{
  "d_model": 576,
  "n_head": 9,
  "vocab_size": 16384,
  "activation": "geglu",
  "norm_eps": 1e-05,
  "rope_base": 10000.0,
  "qk_norm": false,
  "tie_embeddings": false,
  "init_std_up": 0.0271,
  "init_std_down": 0.00418,
  "lr_mult_o": 4.0,
  "lr_head": 0.0043,
  "schedule": "wsd",
  "decay_shape": "sqrt"
}
MLP neurons of a small language model. Each row is named by its layer, matrix (gate and up: input weights; down: output weights) and neuron, and shows model dimensions 192-383. Each number is 500 + 25 x the weight over its row's rms, rounded and kept within 0 to 999. Numbers have three digits each. A neuron's up and down rows have the sign that makes its largest values positive.
A block is one neuron, or neurons of one layer that tend to fire together. After each block is what it responds to, as a language model described it from the Wikipedia text at the highest values.

L6.gate327:501494470473485538452524504531426499520533496480488497490526452492493511476513526510505488503469510508507518491503537528487521486514516539523502456493518482499489504507513532470513516447526508485500480460504544549489492512459522509524517541494478517473496522530487450464527526475471468484516540529444443490486528489531494492456492471497533525473519513486521512433502464505439507487482469494507517472475537482520481475545511518472527478516521500479486518496477503498479499473476492489440521514508541498460491557507503483466570481504484458468488461492507458458469510515519498447
L6.up327:499502476517492540504479436498471470501506496520482504518494494492512481523524515471440473542466521538538475506480495561474470514490475512527517458506509480463505492509517529518467510465482541539512453494493493544508475488506517508453487495474507502481510489478510459521485537542486500531537525496502480449514518498487497510518507466538512540467505496455511471500465503514484489494513544411494496511452486477551459493509489496468493511490499476482490505445507472501488466512508525513459537506522520495487455522525519508542558468532473500521477546514501560487475519503492486511
L6.down327:497507500462476527508531452520495479504501479501523499543496529564513529464511499479455490509502546492522515470545503490476496481505501521495502502487543492508491476491505471515484486497535497488505460492480425536538509520479503501503500518506529465517489508517521477511469435523545503488490442519502546523558508545484505473528450501487493506485517509511528501460476519502541564480526511468488504472552543536519484492498523508484531495498502487468503512485562492508498477499501465502503497508492501458453482520476505490477486486513509528526518501534483484477497512513482487506
L6.gate447:461510507509525514469491546509491450519519499526455509451495502505484510511527456510421509471486481504544520481473533500527476556524487475533555477491463513495497502454494520427510488527527467479482553502538491522487471474509492530509485483474467519463443493483501518498555507462487472470505450542444483492456510493477489487503529491461481523483537477501493528538468487522559482468492496464501512523483509505503523525563475514489464501476494480523489530534500466487467488456514458477522465519489521523518437496472493551499491485522541527530481501460533496504451503521485541511
L6.up447:515541473475509493536521539499499483469500518505518494478501485511544538521495500466504473502508497477509516595490489494494460469508491480521476523497499513491555491488492509489503472495538539494486487490510531457524481532522541558519524475505481516475503511476500480518495502524502481536505486500538522464505487466496500503538503501488494530490519521450465530434515508508485456528539506465457509483486507497507505547530535436495454529474514467497503509518519481508484500479512509474501471513513518483470488539503509517498508467469482473501500491485498449504466511552475492479
L6.down447:506516507475486467523528457510495485501497516471504443518514522532485531530478468522479513522516497508487446480471545539474506557483468497541530528471531511480475509463462521461517493530526509471490490535504532478527523534507520521501489494523479521442499531518485507498498541455512514484454495523464486565474501517483551483497552530511468523515526524487472494472539522495515464489502554528474513479549489501481543533577462486496492521502493468497494529513508469534530500496511448474465493491493479495478499522498528535511534471490539512497506468530457485475493485503495500470
L6.gate532:475490438526496534484516495506503524464501485498496525525461455484508513471496491448478473505477481494540490463545537502506481555512505507518524489497488465478537453494501460465458496503528481519535470472484462499482470459489533507465465496473505511527472457506479465516467518491505489509513504510511530544509504503514505505460481471495501502477534517479503450488511485498534494486524516446486523486458461531524413519512523476517512497504530536514501478500466446476527500499527509511526550522455503478480490537517508493511493472513494475488499497488472480496518450439493478471
L6.up532:462517492507481480532526455524488511488499484525497473522496507459557474548510466478524485475510528486525501512488516500520511490462502500503563467455471464487547539492463495471516490489527543502531516521457484475478492502525514475473470509467436509465499544522492518495522478498534511488493468488510458506520496504498519494513506469487492474498540480502435489465509521481510485496494470486483478499526479505487499506484460504513514519493500552484568524500482494503506497526522449528454508508491477491494495518509516481494471568502487510515514506516511466545488488500482488426
L6.down532:447490477513505501507503488533530487495481506504495453495471472545482505464492483482525499519497484520534440537452528527497496523509525504503514535537521487500503507500472543500455490481533489520519508502523446522497507469482509538481511503492497522500468486480475525520484503568492492528498535515494497502483487496474497491536496445516453496507523522470492522505512484458502496493517544536504498534494528512497463518492475507448460504491493476480476502522484496465528488500510482520516501512516517538501487517504473513497485547475534519509492472494502477491492543524497494487
L6.gate750:530501513539475494507505486503457473485485528486519493496497519535516480526473466458574526497489481506481495488503522522490481476527487479509498448527538468504497514478499529492479501482526510536478471472491514497543539504480537478498529517489530531484509481520551503505459486493452561493465478472505510529465503528493485547506458482479487517493501507426477485493505473498507515505472503502458546495509532526544490531541509492538502524532505499509481515474490507481509446515503488454519482527542502506513507521540490489511508514501500508480487504507486502503464467490469518523
L6.up750:526517482494472498464468498533480516518495501537542514498462493525475509453493505485489530494510517495482469532501504499514441522497521497511496519505522505553529466505505515487511524518523479499514467541521505510483515483474479531465456495422451493518553478485526514526505500530484523512492480482478488518535536531538465513519510476532496484457485525518510509525498500476487540501494523487512487517520494528511493520498500499519489467534497513530474464509497454501508491488502488472478522504518469498451481507494538492492475563564484486520492515499510445559512485532460509506
L6.down750:463488510518510455519539529503474511480490542499498528533498497492495429512507480484476478559509512507505511514509522521508507511526490492465477549480495468486524505557512405504454441470472514442512522559472512516496503483438484508543525459487447475489556527474480511478549521462524503502501512514499538508475461541530473461551504520511509499520477531521513544483505489509520515512487501482508570520503457477509503478499487502495521492495491528486525441485503499509510492463550521484500520457477501482511499464475526514545522478477534514497539500510481514479492488498516476486
Description: Function words and modifiers right before an abstract noun for a field, property or quantity in technical and academic text, e.g. "Faculty of Medicine", "wing's ability", "speed, responsiveness".

L5.gate546:524489529503524493464547472547496486441510460489526474485532493513492537501495504520497456517516510528534491557496545456504532506487485507539479495509535500470516533518522483504470479546476487491484505483483525475501486535511486454520486525494512503473494498452475488512447532520534541521539486518512519475464499506514503518503517499503485508536470527539539490497483516524478514491519503483492500531489473517515481517499522510512473475503550451501448487472527531535493469523501512496488491512484541476503478498521463504509515480473495482493501540492482492488501529493500488495
L5.up546:511520522497531499511531469487494449452517509516485487511489473460507448517476526530517464519478458496507481517487479500533478507498476520531472459518499488510535469526503484451543498534509487511523511464525485450448557522506541487505462514476514520553502456483455519500480504516549497496507492520503467495446459462506488485517498501465533495451531529518462508499516499515465479492511515492482528469502528510508495512555493533491473510502483534478470527455487511511484551504530500513477504535518508471546522524556477492490557537523499456487499463506494544505489495491501518485
L5.down546:504437500457462464513488526496490524482498523534490554524450500478510515494522535516503498498486485505509540495475517492502544485555468526536508511488499524502529505512501454549514490544544481521478496540509487577484495509502539486529501467489509473480481468457495503513499521462508476463480493501509515476464537493465479507522532484464515484464494515522529489521557526475406513530479515492521524508505502520486489491520491508542498477501500562531457479531498473506487477486487499525493512480500519487442500487452494518491516526494491522491511482494486510455523534474516508485
L5.gate733:497480514495495484525455500551549526502512492531510560483480476467473490489497499513528512528463471530514489532490505468523476443476493500534503530510499497509494528511481479487542469477538539448467526488502510468514498523500513499490488513471501522501526490461493479544504458472495520509495471479480459488493471550504488472521531522511470498473506513488529509541480473543502483536487467497497472488531515498467446541485501504533506485477496531499499536517525529512535492487523517481490461475481480457513524513461458520473543478502524475447512482524525479500515482520525489502
L5.up733:501499534537506512484490482528492466444528461474481500505459457479527506511516522506484455513445475452482507484478504476497507503509494452479501531511491472464535471499539494502474496500495533479500481480472504478476454537476514480509480514534498505491468501483483523521514536526545536468498501489523520531537476503510480496494492484510523499462552441499478485467496507518551474452520477504532546506486472519525533474539488487506525464496534493467462511476538518529433512515485525482515548487477522455524495440507524513463489526520475472518510546494505462484528487513488514483
L5.down733:492509533487509495448521495510467464481483495505546510531476554505485513493485528492535534513459486469508505510483487479514522493514459518558488531491462526487510528497529553530492486489475488431451554462503514488527438525535502464481530482483438534505474514493496460472464501506474512485527481494528505465502480489534464510555507517505466477452507477535486513528498481516499482496468493504483478493536520453479485533485549496523532445497504491504469507485488513535508515445493503503468460472513471507491506499479461481487499501498493498483520510507494501540488520501516461523
L5.gate988:542489469505414470462501472490523472502492492502516478493484522445455492511490502555520501484499518449515454505529493523476524501544503479501554464507475426492457473548519492478489475468514484480509480472505509470466469512487530486506488501512509523520476492485488513506489558476512523482509486516514515511481505469468504495521492498522505507485457465435461472496532491497500469527480506469494550523533506473515504496466502514518552520503496493527473518477498566530474521477492499462509512473499497512523487508494519538491494489538445554515508506483493486467484500513481540508
L5.up988:543476546460498496491514494516475517525495495489534508490484488455514529478526499537507479521527502500470512484474504485528498444517479512492476469519529502476498499511490519518488508532510522438516508465477471524499516530466556534506546501513516505512521483450477498527420532465480539467495473503485475490508513466546493513519493519533504483478516474482526486474460477467438509486493488460500490489490509451481534497508482508535470527525549503512454471507528489551473526541472488493487498469498487440572587477468504449500535472496472497514496460500508503497530541510468522525
L5.down988:525478454487517519509493511524549454473517476472507546491491490534514479462499500523513500521484522487538481498506512518519513481528496454490515457526509510461521481537532499495477497468483461504525505500489515516505535498492509482490474476520485514521482510513476508499459499512519544483524503538542445497451493458506494511536496516544539482472448515504459474519454523519483537494501536482513503474527523494534457482459452503526493478434504509499464502513456520467526481502492505500491495519537510497490534531464495501521498499507503470505521536479501513517438479510500489525
L5.gate1083:538541503499475481476519473517464515486529512479516541463480491486516540484436485489524499525539539506518467461552526485532486509484487501505544493504528483505513478512480541507523484465495507467436514489525457505488538547506512485496444525485487485499502491511532483532464517474486518453501489472546503499489460500532477499474474514493482439519478510505480477483504475496515532482444508499488504481533527502492491472483497451471509526496495477455475497502527513499462526531443519507523499506492484535519486471501463512503507507519478505509508491524507505506541480528549456465
L5.up1083:500537473461453540514512476522491495462508514486515474474557477512501512472493471488506508484500484478497509503510504522531553477499478538509494496498522499508508476529472482514511451501484475553479487490510523453509511525538511507513498508460531483501562480497467497450452469506517489477453486512514536508486528485500466476488519495472533498508509517493549476490480507499541451471510489480512476492489520509482537499514512484528516526479526492477494533498522520467486483477471526492477494502465457480461479453533527491497493481481469526488492486513487520500491537524483439487
L5.down1083:480540508500473506533452508557515500486522498506531501499509492508480454501509461435482471563507521470519467527501520542524531502499496510513478494493559540535489502480544531465490534476514494484454500481512485525493519527518503486535501471518466507484531494494519497469417474517545500518503514501549502540494516467435537516461527529529483487464482479458489507482537489483494480491472486498468522515491471509517519532516489488477506500503493489486498528515539521470503490466463592541480476509463534510523528460494485537489493507502514458450519490480538503518523467511498491475
Description: Punctuation or connector right after a full proper name, mostly a person's, such as a comma before an appositive, " as" in cast lists, table pipes, "(" or dashes.

L2.gate588:522492501520510490477528500503517532523476495526505516515520475490513484503497525520503512505505508514467449488481513501517458527523534505533510524478498487527475511505501520537490482476530530498495516527545464521516518464472523490487526489529505505489500485525522493491491459468455443483506519548524532536495518494535489523508519494490503526487503493521530492422510509520490487509459483523503463517533514492490523499488462479566487476484528504531533482518511488499522494482483504505499462533531518452489533537535484517468523530525501528506457505448524556489523479557501483525
L2.up588:503457521488474473435519487490481503534490484521501527506473493497515483499522483486539512522508521483488492510507472464515502514554508506484522520499494507487551488482502537536508458521497476474509509529477501488517542512497572448508520453493531534463484501478482503535491484485488480501495542513492503521479515532521506509537523510511491434522520495495540511490525459524477514532480536485467517500513507494535481485506448514508521547480525497529504520546482509450519505515437529525537522488470546490471483492537494516470509532529491492513504508493524536486508443512476508509
L2.down588:492502492477481457534514462520514518497500473505521509484485479532485474488529502550500505487540536541511486508521482508527476510505524501509502498544527520512496500466484502519496524518521472434487499516512532500489508512479561492530515500546446545501526519516475515531505522493534496512522483478493524518491492526475485466511513530504496511492529518535511521466461484507493448553487470488529499457541533499477480486482499489501541477483487507511524438531477515462520540504506505507506530494507505518440520516511488509504509532557509543511505508516540521535545550504446501485
Description: Title, rank or role words, and country codes in results tables, that come right before a person's name or an "of" phrase, such as Major, CEO, RUS.

L5.gate474:526508481515513520464494517481483471468567515501489494468516489497481493485535462464503502516498537491504465502511501496503492556522499465519472488513524452498513515506477532468506534438520526522557507489495470518531507567503489490478479467528475460480503450537507507470499500480492538507544545488466518464460514517498490500477503506467519500501514499493496510476484509508488529495481557497501520484460502515501483484470456458474476510500485508490464495471505474518480501492490545464486478479483500487471491511552464493510549506492509535489487449497503501480486478541539495489
L5.up474:496506522515526470490493459466492492521486474470529507519457561508488529461465518528490488490468464503490517516459490529506491499525481482500502451480427520515476517476532507484487495501470503468515507487520452502459496474520451483472456471473534487503455474505524518516498493554530550538554530499539487494492490512462487492493501507516513431484508476520490532466480516493524522498475476485535506483523483466446484522532478477491491500479498492515488454478501547526498523521516505492476514494525504481544544531521479498468513510540516465494521505533524490477455494478495531502
L5.down474:490515493472444483497538527486507519513491500466457506489427505532505499485502527489501487529495489538504507498447472516483490493474507515523499548478503513464484476495524475545496494475533449494534440472505544498542458491535490480518526493526491510475485516505503448470484489512525525524523537505471502492507524515512473513460480495510500451492544507468514490425451529522537482530537492460492464439484508499529463542475511469478492493494491495497475499504537539473527485490487507454478524538497513497497505517494495517540475534505515508452495496503480524504462504490458484514
L5.gate714:487475506481522519504499512519462500509515512508470510517465476536494553476504536485498482533499482461502518522527522480468479516481536494474518485503465479522481538498541489518507485473516521511557476479494519511507497481548525463514495489493499491517512475545469484519490506497510479477500527454466495515496502508470505494513494481529484541508480499475480492488527526532483510487539489494475520559560486481527508483498517505492472546493505532483503529508518512544505506424502490483488492485513518490479506497525524529516548515503481536456519476521494463481499464421516507486
L5.up714:514520515492470487459489493520449504480494511488507501519464503518566483492581513524528495488494519474513514537501540526489498523494490501528482520528506470460483473480546500483473495469547503548515488509530526460507465516522552526494474476507453484523481438521461502502510510506522538488535510523493507521490520506484507485466444497496505501494475516490538537486493487501484499501444515470493487478505498477526446504495505479482510497476495497519492498477527479495486538480500493471444481464530492488428506430465436531496517504489505456524518501525491511498515508555505513486
L5.down714:546508474476520579486499495513470537525523469505485519486486519537484513498532507521508497518474503504525497511478503519493499523550549515488489525538530471491473505513496447479472469447478506510488509483500519503526522550529527450519522514459458510472537466531503442498493514509503506491513531496487460497454468473485535484536463483524426504495534495477505491519519501522493447474469509486481492460518473498506472501554563465496500497450497544507481481485498498522509460480524437497439476538516523514504495476502463469498503447514520504489487524531509423530455510461511559475
L5.gate811:501492515501507510496479526509542471480522541523510498507507493476438501501498512504494471541480514468480492527488508493535516484504511504534499465521451523460524500518506466510458475490498536540517473480502494545472505537478475502489526504531493535493487519499487522495513465471479475534488551508490517470497491474501498576502543518476530533520486534514461512544501526523539528505494491464482508514496520499479473489493505515503473541469460484544446527542496509503491486510521492491482532535510533490487500509503541476505498451524523513526508471512498450481462512518535512480
L5.up811:530543482535536544514512510501514483505510505488532493519498471508523506528494488478510479521485499487508476533493538473519460467544488486484484534505524546536481510558538458473465552529534494488530501474528524481481514534485502487487458498475461528543504490494537535535488487488556513497522497466488502539510476531465495530531465501477495495476477556500522476450504493501513511481504530522529525444550490501523480496542511470509477536506458504484479468525514515503516508528468498474488476492497528467523520543529506476475500533486461444458528479476495510490485542468484507498
L5.down811:507449478485470505452490493482456514500493490509516478483490555502510430506486501485489506503535513496462497529504529477483477493467497470474495562443510447533473500525499531488539540508473454495467534498490500479488490485503489475512506476503520508438499535525505508480529472475481557505511495533489476515519525509481482480474529542484500478514515470485539514451517545506483508487480496463511488548459498525502493502491490510497504496541544507475527496547516503478524517493534496527464498487503491515544543501509489532487493525498503517507512477492521509490547466505476506489
L5.gate1106:469527510495518491510503490487517489465535532497474505515508516481499556531497499517427514520489516514503472498547499486496429535513508499528506491521507453537487495517513427515539516484537500507531548534456530504490467467548505517468504507508484502500503494533482491462527519480506522498477473517480501484528474507471500517474496512470503501480525515541487492493474541497517558515529507481512478530501521470479466511523518504466510480485515528489492465506525503469531503443481517518458511524519521467490474501549492485461468494444498499518506501494558508568491555511507494510
L5.up1106:452497511518519502503492528484504502502477510533472476459492514477532546488502550504500466493524525529492536535512542512483475482517485546487485521560521482515432456525514489492535546541516542519507505504477525476493462509519508564515498533451505477495537517489539522496436521514522520514478502530499520511515502553514502468491495470461494579477507487509525545534511512530522518463521518513516503498532534482481494492484521485454445508515481509515498510502480479490543502532510473552505454521521492524463532496533518525474451488503451487484504472473488467496554478497551505509
L5.down1106:481485529577462485500503489498507440524466495469493508509519454500501520517545484520458535521528526492482504489538457495484509461517527529530507500477486477534486474536532497498522476494513495477477503474538488503510454468495508526504473533508496550516481508554511527499490440494523529491477493535528520528526503507480476504507453482505489493529502499530472533498481526510476499457497485489507532527539516495486508533525504490491475509461502499467491496503507487523529452545458472526494483458488507465511518517532459511540472502543495486529521529480474488443459527496511523491
Description: Words just before a noun's head, mostly change or degree adjectives like increased, growing, rising, plus determiners and final "and" in quality lists.

L6.gate552:535535515451486462503445501483481494510513490458486499471463508491541492500531529503508489516501486470488495495511498524485480477509462537488547506518510468522515546519506498521512484496457450448463537511497511520486467456487517460520526520493524497509494546499464453460480528491495541456526530534479521529477505506489498491517552525505435463493548500488459478483512500511501505517506512454490475533472484481481477500522479455475492548484495479517498524511462506523517514515531522471519523520475508523497488496466529517501528447532526476511513536533492451520538527469460497493
L6.up552:549513493499476520514487485533495466463492506476518513483498505494476512472520501491491559498511496470538499512514485515524465459510532514482540493499491514529509560481514482556489463486498443498488499480519490506487474498496474501526496515510473498491444524435493481469492517494480520425469492517502480497511490483510526432553484522519471486453473503475455499535512527493493468503481523524504501541468500475490514494469528512524492501502494439508473503503541498522508462485531523485516499532476493495511565488432492548525504477509510472486543526527524491463505451537494511494
L6.down552:511477466515480513528502512475509538499488510460515501457557449511503533502540522481504545515467541489499510500482489512497489534516457485494538481520480540473506527514488496531468467530517470537496512488509463523499512543490473514505493471512509518530505481503448535471454486469519499466524508495547481500495512450517484443513502523531512515462469529501448483536469497464524527478463551527526529506500478480464529544476478477500533505515563454527500507524523541525472520488523524525490483504456488497502526486488517453476497492510513468468561501510449523502516498564522522493
L6.gate691:539533503476486489488496512491459497482524493509530472512476474486479521487521498504512490493480499476489467509474480508482458414511494532474537548482471473506504558511498515502510468490491537523534473467511493482512469521506484521519548472529507518513483514483522464462474473490497462465557487483538509519510469477504486497476493534572483495451513528482450433485564500495508506502529499463476507486483514476488502483505501497508509505521498519519508486528522516527455505471526514481517456482473490518528542473485463506511502489499517504479526490515474447478477514516490516556
L6.up691:474533482511483515485505504482507546493558494474488477509491454506472490498500534456527503492534507481542493487476519546471515494521506498536505511501489493484482493484497515565530515477495496514474537470513515467496450523505538494515494483467501501487482482530440493465464545465475526479502534496501534513533528533475501482489490507558525511493456511508482472460477510490453464537491506503495505509475497479484490501480485486502484538489503511464453524521556512524454540496496493520467507473478507519473519484487499531476497454534466503490532537498459468456505472495522484536
L6.down691:511494477493451502497510495503490487495489494475530509494467488497520487502492492472492508520512531482479480530499501500506484507543496485521495506509464470464565491558444538479487477462537529483461497504474478515483498549500501503490547447492413505486431481495492502478476470466498482483500470473505477479490495505513500526526464487573511515483445518488500453487458501474529508509463508484456531493514516508482508476534488438522549483452458453521451468495488532505534507497474485498466469555491499509495513516515515495540503464483513447524491533536528479524487499525536468505
L6.gate831:510535470526491493475485525494467484524494491524503476468473536584514443471539499529474482459485484491494490498491538475548493493540483493492530528542472501445513509517482540538480482510514520453483480480493523490495525503478495482520451444466505500514536539496503461496491522474483497484515486533510507513530491512521554533505484451535442537481468491540474451495498511501508488501553512488502529530492499477490489482458478461498530496528480507502530496529506497539507521466519525519487509515505487487512495457506514494529519487485525553544497488527483530491505518538473493485
L6.up831:503529523507509488479449473523500491524503496492522506494486474522528502497487471522477543459508519419508566489504483496486500485455483542494497465518452456496530528544527524533498459493504470461536499469475501533488510512465479520516561507506474487502501519512508509447458507493488539516512506527505503484558490451501552523506513474462524486517496504476462507521513459463540511503545491462458497529506496439532472456486462538470511485487501471475511519528511528523484518506467516547469540521482519491507504503518481481506518511460487474484500538482487493474480514491475526531
L6.down831:482491544576517518540507491521518495474516494521453580500520497477489488485494500523484494506479504526512534509513465538505500500490525545507532511509468476487533517519573482529463524432517471471467515527480459521499479418499537496469484512491465505494513495491484512461495487465494569480538492491498487500505515479500468507515496484522491507523506478525476487440482519484506529439521537484507511510508528506477497513499485480492503507474534450546502514544490484520494480464468501532559468483516464539542525452491476474450520510512476548517522571462472453504458517469499515518
L6.gate986:538531499528520530518517482516509470528511498492505560535455517504517500481528480509462523486528473491515556486526490493494476488492513503479534492484498479464500484531495529510481462459498519515482522482422464531470486480479474481513450503528498537499493530519479458543528537440489505498460487528471510476472457520533522527460516480531476503511482490559471472514454478477477517479512496490451479512512519444510528491500500474530481497480520481504499516529452494487493512496490492512520511519503493496533530443556519453505504487488479491513528506521538528537500516551528517509
L6.up986:509515491536506475532495492525495497530477482497510545491498516505541497487461517494523560474485526494510472510501521484493508487519490503498511477551489497450457533546482452520476520477509463444468533494490528492507515511492447503512486510511531546504499504513451502528469530458513499452466481516536480493494485485523505533468473490521472489468483532503513466490500490444461510500474521497492511510535514467503466514464508528535485481516477500516514490514499535524471545510493526500496567498527502480483527523476515438451490470526472501509503490523528521521486536509541516506
L6.down986:459489520535454528471482542480496526538543477494490488468514507541485515503507509469501504514514525531490500508491504508510524514536508492442524539491514472492518520511494496500497559520516470461489507511499511506508516472492476502500490522490521513504512509496496492468533465535490466482473538545496516488516496474475485511537508557503521491482516460475465497483514505524514506516520497484501479455511510533504532473549501506545545451451509481497486494502460471484487506469548484511462460476474468488541524518525545473532505517501525502505529499487487502521479532503492512542
Description: Tokens just before a person's title or role is named, like Deputy, Assistant, Vice, Rear, or words such as appointed, as, and, served as, a comma.

L2.gate553:523497526516524525457442482516477477500556473504474491518451510481478474496533440510508491439493484478499515501477531486545478483514495480477499510471485500484514487538527490478491509496514505501523474490484561475498455527495514480493462528538507483464513483482508507514453520515545498498504510488490519514490521465516495509472506449456460522498464505507481519476554500487466508492474488501494531553452560534497500484485505457468452473451488488507482515483501498449552496460521481475490504524552464488487500503471516495557518525539498475554487460466470484547499485510456527529
L2.up553:491521470540487446470486509492463491477478501499453514516465504516506493478542499521499521491512490493491506504505513518471480511522482464495502507504505473495524461477516488494486560501552500507515491492548482533507515494531493501504500517510470455472536487529506535522496483516491503506471523499499507508511500508550551517494495468484504489491478504543513523541513472546511505498469504491513521520517556478544473474512493470469523477483475480486521519544483504527516517485516495523480554467489503552485528481492527575519502528515470514496505504499469512502491503482501517504
L2.down553:545475525485496496515437509475496520514464455485480497450493518456473501482542468460485469462484498513504499515470525490516490494527456478535474538481512573482492536485497537486512500511527507489486487499488476502491484545491510524464448509508512515498487498495475470480487513496497540518482487475512523464537488504530502532538473509452498476464544473511493506477460491524496496513503502538505523490498517476459503460506522489476476508443484491533511491497529484538514483449543505501512542517493465519477501486473505496505525569505514512493491509482532491541462502517506460476
Description: Adjectives, verbs and quantifiers of change, amount or novelty placed before a noun, e.g. increased, reduce, expanded, new, all, more, plus New in place names.